python train.py --head_dim=64 --intermediate_size=2048 --hidden_act="relu" --norm="rmsnorm" --rope_theta=10000.0 --rope_fraction=0.75 --attn_scale=0.125 --parallel_block=false --init_std_o=0.0 --optimizer="muon_variant" --lr_mult_o=4.0
MLP neurons of a small language model. Each row is named by its layer, matrix (down: output weights) and neuron, and shows model dimensions 176-239. Each number is 128 + 24 x the weight over its row's rms, rounded and kept within 0 to 255.
Before each neuron's rows, "fires before" lists the tokens most often just after its 100 highest values on Wikipedia text that the model never trained on. A number after a token or word is its count.

fires before: "\n" 47, "-" 14, "The" 10, "In" 4
L2.down1143 [121 125 117 157 124 126 100 102 130 123 125 131 115 112  67 128  85 136 113 157 167 107 113 134  73 105 100 134 100 138 148 134 125 171 115 175 123  98 163 166 140 135 144  96 136 128 179 138 109 121 126 104 162 104 183 118 105 161 126 125 160 118 118 123]

fires before: "\n" 68, " |" 4
L2.down873 [140  99 113 149 132  83 153 104 121 152 118 126 126 114 159  99 123  53 135 169 143 140 117 143 147 141 129 112  54  90 123 142 123 124 112 149 134 134 111 132 143 124 105 125 107  93 124 124 110  99 144 173 108 139 124 131 156  86 154  96 138 118 117 146]

fires before: " |" 48, "|" 6, "|---|---|---|---|---|---|" 6, "\n" 5
L2.down875 [ 94 130 153 115 134 109 162 172 129 109  91 104 168 150 125 137  73 128 161 149 156 114 133 113 136 150 167 146 119 139 106 174 129 168 135 132 117 103 134  87 134 134 147  96 116 113 113 140 125 134 178 119 137 173  97 169 121 147  91 106 141 163 136  92]

fires before: " |" 46, "man" 5
L2.down183 [173 129 117 122  85 151 122 104 110 113 163 111 145 130  80 101  95  99 174 110 168 128 113 131 108 105  76 105 118 102 160 112  97 172 129  95 104 138 142 124 178 166 173 135 129 131 158 128 118 119 172 100 117 153 141 131 141 125 118 114  92 112 134 135]

fires before: "\n" 27, "|" 24, "-" 13, "|---|---|---|---|---|---|" 7
L2.down1524 [131 111 118 120 130 106 116  88 177 141 132 150 115 157 160 139 101 110 154 113 109 124 124 123 141 110 103 133 116 118 143 143  94 143  92 119 145 133  82 134  92 131 133 128  87 184 120  89 151 148 152 115  98 160  97 138 158 115 124 114 130  81 125 150]

fires before: "\n" 29, " " 9, " 0" 7, " 7" 5, " 1" 5
L2.down1816 [101 147 111 155 107 121 144 100 130 139 155  85 116 150 182 144 121 113 143 160 163 114 152 113 131 140 139 133  86 134 128 183 129 158 167 137 147 164 134 140 128 128 174 128 109 132 143  76 103 134 111 114 120 137 124 128 152 124 122 174 134 104 121 127]

fires before: "\n" 42, " Justice" 5, "-" 5, "uc" 4
L2.down212 [122 131 162  81 124 148  96 130 128  81 125  80 101 165 142 149  89 135 107 108 101 140 151 125 134  91 152 112 149  79 146 137 140 101 120 152  83 140 134  93 116 104 144 121 115 163 150 134  76 175 135 121 140 127 125 119 118  96 144 135 102 103 119 180]

fires before: "\n" 66
L2.down500 [137 141 106 131 110 142 124  96 108 112 172 101 142  95 113  82 111 120 107 125 138 122 110 146 119  99 126 131 163 211 122 135 100 162 124 141 158 123  93 115 111 142 169 150 113 110 112  87 129 128 124 124 138  85 108 125 109 130  89  78 104 131 132  93]

fires before: " |" 56
L2.down807 [150 167 113 110 135 140  94 151 105 143 110 122 144 114 118 110 154 105 138 122 132  84 131 109 165 124 130 132 151  72 154 144 178  77 124 105 163 141 175 139 128 163 149 121 127  90 162 166  97 124 129 154  86 164  93 134 151 121 102  83 133 152 137 131]

fires before: "\n" 82, " the" 4
L2.down471 [127 126 114 100 175 140 149 126 119 140 134 119 134 123 126 139 177  96 129 109 156  89 177 162 116 163 102 116 143 143 115 119 129 121 181 126 102 102 115 132 125 131 170 125 165 120 102 153 103 117 120 101 108 136 137 110 109 125 145  90 117 158 166 148]

fires before: " |" 45, " kg)" 4, "um" 4
L2.down1159 [134 144 122 161 146 122 143 144  77 151 150 155 143  85 116 180 133 122 117 105 140 159 132 135 129 123 132 146 118  89 132 162 145 155  96 156 120 116 161 190 128 185 104 107 160 139 116 130 144 124 112 139 133 117 130 113 129 105 124 124 130 159  93 116]

fires before: "\n" 88, "-" 6
L2.down866 [120 116 134 108 143 163 117 135  96 132 175 109 131 105 130 161 117 131 155 132 150 149 165 122 155 157 104 138 123 101 162  95 136  96 126 102 132 125  99 111 151 119 164 104 152 111 139 114 140 118 138 110 131  83 151 128 122 140 119 116 150  66 131 136]

fires before: "\n" 72, "|" 18, "-" 6
L2.down910 [121 103 108 152 106 103 117 113 140  86 105 118 142 126 115 142 114  97 107 125 113 123 141 106 152 148  82 111 136 150 135 131 147 129 118 116  95 115 119 129  93 188 108 137 115 139 119 131 115 127 134 123 135 113 128  75 129 131 122 155 110 133 111 135]

fires before: "\n" 35, " 0" 25, " |" 5, " 1" 4
L2.down1869 [113 139 163 132 110 112 117 146 158 168 116  96 114 106 127 127  89 147 130 150 167 116 166 138 127 151 154 137 120 129 104 142 160 163 133 164 112 197 140 135 133 110 137 116 149 148 115  96 124 105 135 100 152 101 108 106 163  85 135 129 114 116 105  98]

fires before: "\n" 80
L2.down466 [112 135 131 132 131 158 138 151 128 131 139 147 148 159 140 107 121 100  95 114 102 118 113 125 144 131 166 128 126 175 125 171 140 128 107 158 153 120 157 117 129 148 131 124 162 133  85 115 129 141 134 139 173 152  79 112 113 126 126  93 130  86 141  99]

fires before: "\n" 20, " States" 18, " Nations" 5, " " 5, " Title" 4
L2.down344 [153 133 102 129 160 105 149 119  98 107 141 132 126 116 190 120 147 121 143 121 162 113 126 167 116 160 127 115 177 117 104  97 130 146 145 137 139 161 174 167 102 171 152 131 154 139 138 139 152  77 139 100  94 158 151 104 139 144 113  62 112 121 115 131]

fires before: "\n" 45, " 0" 6, " —" 5, " " 4
L2.down1191 [109 114 141 105 125 134 133 170 139  98 123 142 111 135 161 152 135 147 149 124 143  67 130 111 108 156  89 129 128 126 108 125 147 141 105 104 131 100 109 115 156 155 145  83 153 116 121 143 112 158 134 118 111 137 153 132 139 120 150 119 107 165 157 133]